config.toml
num_key_value_heads = 7
vocab_size = 11292
norm = "rmsnorm"
positions = "learned"
attn_scale = 0.125
parallel_block = false
init_std_qkv = 0.0168
init_std_o = 0.00306
learning_rate = 0.00428
schedule = "wsd"
decay_shape = "linear"
batch_tokens = [65536, 131072, 196608]
max_seq_len = 512
doc_mask = false
MLP neurons of a small language model. Each row is named by its layer, matrix (down: output weights) and neuron, and shows model dimensions 192-319. Each number is 128 + 24 x the weight over its row's rms, rounded and kept within 0 to 255. Numbers have three digits each.
A block is one neuron, or neurons of one layer that tend to fire together. Before each block is what it responds to, as a language model described it from the Wikipedia text at the highest values.

Description: Last token of a prepositional or time phrase just before a proper noun or comma, such as the final year digit in "In July 2019," or at/by before an institution or company.
L12.down391:129163137175133164122148084115137155120123116115121154150135113156083129157125144133123124114112125134078129123135115119124115156126114148078105157141176121134160156145139132094137159109111169111117121122132121149159116117111133071114128137126110109128113116100179102134142158118122144149131153140142092134148087139143132107162125114139103131093154092117122163138136137104105175178145
L12.down658:156137166135126119127089108115145139150124087156177128116122094125127136104138095181111168138136121151133140148101140128157142142108127103145137096128123098118117117129141109155135105089109134126105134162132163157159110119164138139054110085132133129155098165140140137177088131101114143166110125161118150135130118036136128133109113111115157084124085149122125127068107107145131126138125
L12.down910:111126111150191159165110156136122151154109131056127096067116140164087115125176124108112094111121152138146123128118145149117121136138107142164157093155134150143169121134125116106142131127129170138142110128117137144097128136130145165127138134163149131120142117157116138126101118133163132130151097148101069165138122126127123140084109062085144115125131118157104115129110111131093106127148
L12.down1336:137130118164061104139150141144130105127114145097122078168098143105103164114142107129115094087105132127102113147139165140129168096142166137163109127136140134087148157139139128112117113117115102135109107093163091110100132140100141150161150127107118167116133152186132095160122133107102130122166137106137108180087167125183112128095146153091163137121158171137097076128164133133133152134137
L12.down1653:121142114133131131147091121105128104147110124097130144109091103110111147110124141135114113115090096172099095154129142135137117119126179125096171179087126094150136102120135114176130165128086155166142150149135128150135126150126125131124091124125136156172149107109134156085141100160114122131164154104150127158127116136106157131134110122081126099118144123148128149123134117139128121103075
L12.down2127:140139140147144118100156096106148146104157159113145101145105101172137088079113121127152085123195163153162141108148131096155150101152159132154099109131142154176089155153170124086140178134139147115144140114144143145160157146119126115131181124116123123136122157098159126109144164107139124124158095118167095116150134111155128097134089119131145102118124136154116134136169128154093118142114
L12.down2132:177105085139079164185098119135177148111138156140151102115144115115091155140140177128090146107138135137097170136094074124132142141101117121122127159130147140181131197140155152143153143153106083151130069112149144169083129147161102117161116135119120138183122119074129168131093118145114131130120123154100170168129117168134133129094097109106160133148117104120080112141155155109131062116147
L12.down2256:187139133159143112091090131175121115125121150151130123167165141121162116120150149138119146101122149126133102120110097107096118131101068145128099147146096123142129161132118176147134103104061104136110152144164146133115119151171144116141124115133113108152132120160106093138121136062121128134164121092125120129158120142137128184103104134109118103115115107163111151123102091127124097154154

Description: The token "at", mostly the preposition before places, times, institutions ("located at", "educated at"), also inside words like atom, systematics, Atchison; sometimes "as", "on".
L3.down374:158138130137043145137167156114144098135070115142127134167111151125120160143118150143117155132110163108135140120114154072083151195085111134131096144142115106129104127157124149107134126161107165104168110129080131124115151126157141091151144106150128103125134134125139106102156129154133118154173164115137101098124149093127107143147145132112136141140130098130155096163116114152114132135165
L3.down2085:120122106121110113094144114076159105108091145171126118173145100110088154134098121131120120133106143084105097150129071155128099135093126148115129122116127109161137113163131147102138120131134130117121153134092116120117170123121184126116108097133127131125088149157147176102142121120089117195123146147161137107133138149145111131088098149152094125109138111110120126159132125168094113116137

Description: Subword syllables inside romanized East Asian names, mostly Korean and Japanese, like Yun-ho, Yoshihito, Jyoji, often in tables, plus words like Korean and Japan.
L6.down316:156127137181126170169113157123157154150137190142104110118111124115062128150107109078157092100111121159107166120128133137151173113104116133124076127089151141128112135129085134155101143133114101119114120096132141112143119099126139117121136141135107140117112098093120114132138131102138153130123139129134138119164116097142126122138140126139120140128127130143129178160115132099118160161124
L6.down1284:115146155097135125126118135119199122145158100123142150087122123134069173144119113102120133146092141109113142178118141117121152128128134167117166142154128139151109126080107098184142152176134116156126115163140145146178118069110139137154115139168167139100128149123118103160110132131098111127167154073136134097141105131094118109140128111150161117101127114132089110131142133131096119125140
L6.down1531:088118127109127093149116139092161125161142066125085123134124093134134158160128105101105136140167110176139158124100116096128134167106139134129136075077159127109144138141137084125117090119170134135134123126087167115099143111123162086139143095123152112131136108148126081155143135148128129096122171085082134161089132098147159110141126139147073078100107143122163156138090109135162132144132
L6.down1644:139110144122130144120146170164119188121112126141143143162098097140135091146103127157125077115087136129136160095152134112119134151085166150090121148087105093213104105105132127149167121144111168097104113173147143108126129106120135117129118120134110125122112166150161098128099163122141110120115135110135130111155111123110124132140100125163114115115117146157117152137122110141111130115127

Description: The digit token "2" in any numeric position: year starts (2021, 2005), track numbers "2.", times like 3:12, dates and scores.
L3.down560:134139143145142125133100155114116129123113136129129152149128137113127135140127112125173090136166137146135146125109121079130150153115143090115135131154105089098141189169141135084164136143087148165132075140111092114136092079134174153089142102128132161124111120141169150161111141124114099085071164135111130134095117118135124119144142146123128089125106179136105125129134101126100053128188
L3.down581:115139122140144129143103180177159115102091127144129117120139134106153160107165111125104131061134139138123113080172105104110166115120132124137135117143112117098148137093108146124143079136124146146155144127096116099157095089138115119104098141144130111113124124109154190158119117113119128116148137128135114128126146103083151121121127133105134116133111139111104115135147136103101133113129

Description: Commas closing a sentence-opening phrase, mostly dates like "In 2015," or "On December 18,", also "However,"; occasionally clause-introducing "that" or "which".
L6.down1514:150111132133120153136111167099119141101171115085110141143103137151087126109168141148082129098132110152089114105131110078089121114112141125142134117129160120119128143104110160107129141122157142152135109091105139153090135088110103126155095180098159095124131153117127138132090119133108174099134103107137106115126126116123107126133135106156162130148124150117130121146141119134130093116148
L6.down1586:137164125105120127141116139119145174117139096137144108113108100133051125154162144121175149113122143166084153116154204102122092124154099141089152100099104112146106079136148127121128097163130107107116111109123111155124141123161144105118087097128157155142140122115125134131125102152117115094159145124107109134146105118155120156158125131121091120113094116105115133098113168133144098106126
L6.down1639:132108136136159149121151145137109150133130139115151114160135147145134108065162115144121145090145131132136118066146152156109117112129121081148138106163140116118086138115122141096144120100168155148117136117163085109126117102115121086170148120126113120102135161149144111127084148133154108137119183102095111171123151116106145175145110076105094157114133135121108148138131135136122110094139
L6.down1954:136130098145147136116165163090154157141147084127094163113108142158131116097112099165136109143113073121082107106106099070144135134132155147152160122215087124129158135144097097107120138141150121138124109186134105115119112102124151155107128165128152153106182142142126129124140111129140134165096110135105111089112144149125146121122095140124141098140162133121107133110138139111128143121158

Description: The leading "2" of 2000s–2020s years, split off as its own token, in dated lists, tables, career timelines and dates, e.g. 2013, 2008, 2024.
L12.down92:126140149145112139115124100160125076113145134128141165122091142161138108122145165162124145152149113082113134120127091164111143090150102138142123143129131108129161139108150143103132099110106129114132124112126135108144165112130127114148082115134149139117134109158113141121095139077126144151144139133171199140110160075123160121157153128166182124152124143135132111113096082127149123145147
L12.down170:124137131099088109122087141073088123159131106100132123158140154103141132112140121117121141108167131152134124163097123088103141117165099125155137126108181132143070179167140183219175084149172154141108129157120135167113140103114123135110148142167112143173118116146160143092124117120121160157126133120128131146122117108116125146115105118087142136141131142084143157141128097141144119106089
L12.down611:157121129102079139115149113147129171116151129107137134108077148108145119150111131125116095139100122110115111110131109143126133100104138141139118106136129108117106126094166087103131102137128130137159191176137167144122101113100144124139168117095127118142097158107084112136137096114137187108132155113132122093069137122127147124183164100138156151138113084137095197063115092078127138130139
L12.down1016:137105145104118159068164129094139140143177192092133133161115121110115182167117123117127117119133154115105123152116145097135130134115176140113090092171143101133158120138113131122130120137145126146083129142121130165124125122139128104145151171122122112153133098063176073178142132136168146156121135109153104143132140114132105113157120123135151074122068182092116210140112109092139128096108
L12.down1443:150122144159144141125124160113098140109120147146137091107105109130150127076135173169123137164134098120127132134108129087129100066159115143132134141058158170142091153178119123122151079103123106149163133086132129148120121121109140126126094126160101070164122124085125105142126112164123121132123178162113096153146134105135106170126120099108119094142147128105137165095170111132159152096143
L12.down1499:133167166152118116086087125178151089120141112167079097167134113102120151126096160133104158133140168130142087166107109126150108146081142140128140159113093137122163151130104159137094158191130152134090152109130101109149104111106174123155071158084149130129162113085149094151108143126134095135113173113138138141100167136149096134118117130098148096139145143105115144158155100160158107120118
L12.down1808:103109146183108154118116144159151139148154193099159137113118101127112154103111094129115145152120125116121073151093134141143132142146096111113110133151058133112117104186129147108129165143111104116190080140130122172110112148132111099149132161127149099157083115100121145121135102100100110115104127139099091147148139112108108151071126150153136122163141157127152136128108141078121086141124
L12.down1993:123113129143150118157134147122124092140112117111102137113153141161163128145136155148139152136142131114097124127132142146099104142162126131151150077126074106108136155125111106085122169142127121102091114133111106163162122136113154163160100121137136151123128135116158088086103140135117129142099186144179116125122143113111096081153118102099138133120127092121124121123133131079133120121144

Description: Word-piece syllables inside romanized non-English proper names, mostly Korean, Chinese and Japanese personal and place names in lists and tables, such as Yeung, Cheongju, Taek-yeon.
L12.down207:125094122103099140120154108139108129091125142137087100161144083133155125086141102115098108146096129178109120094140149135167139152090114128132086144123156114098142100136129113127122124113069157150138164127097162115182116055124166133092119128105114179133109118107079118150106129180121161121092103118128128142158187095117116146132165108133126145101153130091143125151141151116092120126142
L12.down671:120087103087181145126106168117109116146138081142106115150142110127102159148166118121139132133135106127101143164117138127122132099150145126130068148120094125043128095121144137138124132163128149154155134154089131120136106134132123125153149079136100134147150117082161129157095131167144075130124086172148112121123127124101102111097144178126107134122147112116121136128098153173089102096097
L12.down735:146135115140093138079119090125157138161133181130106127069146145119129150087090117130119089115177149177143134140109145166136129079119158140139141133163116135111120139123123111113132137147116156148135119140153141129153135128147120145125133146129140154113103102150136135106111146115095144109152102131107121133137138148107160126145112158107134079133152097177117124201107164083137111120199
L12.down781:151086168146098127149159117137154098140141104119151100166111146128146156140133127094109119160148171148107168123143089111110118165116150140129137157107126107138145095125140066111110129131130138088176110142115079173116079131183110124127144116108101109092134174159103133156106116112123139108108137150096119167097140144086088105141087156139115113155132110114137093123121127119158096134112
L12.down877:106176127162103122108118138092154120115108161112187128112121095147150136098117159093081116135106128137140107065118088108177127156102123179081128173151138099172149152157157114139151119100170123132099113107088144171146117095081120123147142147101132111140161154115123122122180093151117102159128112161128144129140100123110135106124090172164118137130127097116113130085125134130148122114151
L12.down1564:126126151165125126106127131134142064148160094150104133152105119125114115088140122116147115181099141108107148121106137119148153174144123120094106128124104119133141136109123133131135152085142131190154145087159168149189126126146118132141109104143110164101145177136108109137135141114150127136142128146130139137154096163132085095130161165129125120127173146060129149111084156143149158113141
L12.down2079:120117139138110152154188142105147154122109133128158149090136096128133155113107120100144119168143097162143124173130138112118129097138097135104126164137141132129105096102150165108103099148123149113125131114096129157102139118156138114100136101109161101173118130113115139127163095191212162166130162125151136151158074143180112136119132210142096172129167171111143137092127090159101130138137
L12.down2278:107123166148160126112115147139151145107157128122098131110110099105101160121151151146108079128117144150117096092113111105108129096140107134101153155125119130122121073140121088119150136144097138148172105147095161118101123103133103122135163098117169130146122143113092123132134116120138149100176173208135176081167162136088113072117131076074143131132130158116129106144131130170112131122132

Description: The first digit "2" of multi-digit numbers, mostly years like 2016 or 2007 after a space or parenthesis, also in tables and scores.
L6.down251:093112157141112154131100100141224106107133127124124142122137122142147147130154149133111115095119088123124107106151124127162125111144129122130120133146136113114137170169096156119117128118069148122138108085106126067144112145113146123097173122159120107116134131118123119112130108118115149126129124151119093119134133157097146110130134109158149115115125177149102113128126158124172136108085
L6.down274:162090116137120141140113120112127122120134135132094119138140171154092109082147119143128137163091131157133140105152046139150120111134167164108113095122120112104114160176115180134159159130109149124128133158147145146191142125106151120132150165196145109128153168149130135126142171112099149100127075140129120108111135123164135114103150169119170154161109121110119100126142176130084138148146
L6.down1128:134067119095114112176071173131150155113125107115131096164133132158128107104136128131190154138050143143137048109171128097142141090122159116133139117122160124101112160146128137119128160115141107086109150141125113141154094146132126089148118124122160134139107162141081116106130088118136118174106129160164089135114126160144130120149115141104154135134115145097181110116132120145116093113164
L6.down2072:106123122171116159181076163133139131157107122147083133125121094116140152162137150141171111131091154126144109096165073138120145116102135117122094132145157095107098118130145117114148153154120109163108137131085137123193133090133135114099137110121181119104129124111204117123183094096119112078119082106143069088106129153111149162135113190100139066121125120136124133104121125119110106117136

Description: Inner subword pieces of foreign proper names (Dehradun, Karunanidhi, Ramiro), often in sports tables, plus month names after in/on.
L3.down1307:133143110095136141148118117161150152137063121134141108080104140137107140174165128142137125113121135100137142105158099105155136120097153108104132155147128128157110138111122152116122143123147164154129108117138141147136132134117138187112158089102109164133156131102132117147136114114146116138162106101155140148128121126133131119123119109153130128137108165113135155138146151100151168117083
L3.down1493:159127097117152136093116087112131138103131112096123138147153090129152128128122128188148135075183134156157173141102131130151131161118115143083107143054102127145157136132116130120110110158100144104163139147105128090132108145134139147154078119125146111145127131123118094162095144125165045123150124130136119123122102138140128167138159161159129134127137097167143100108101115121115090115109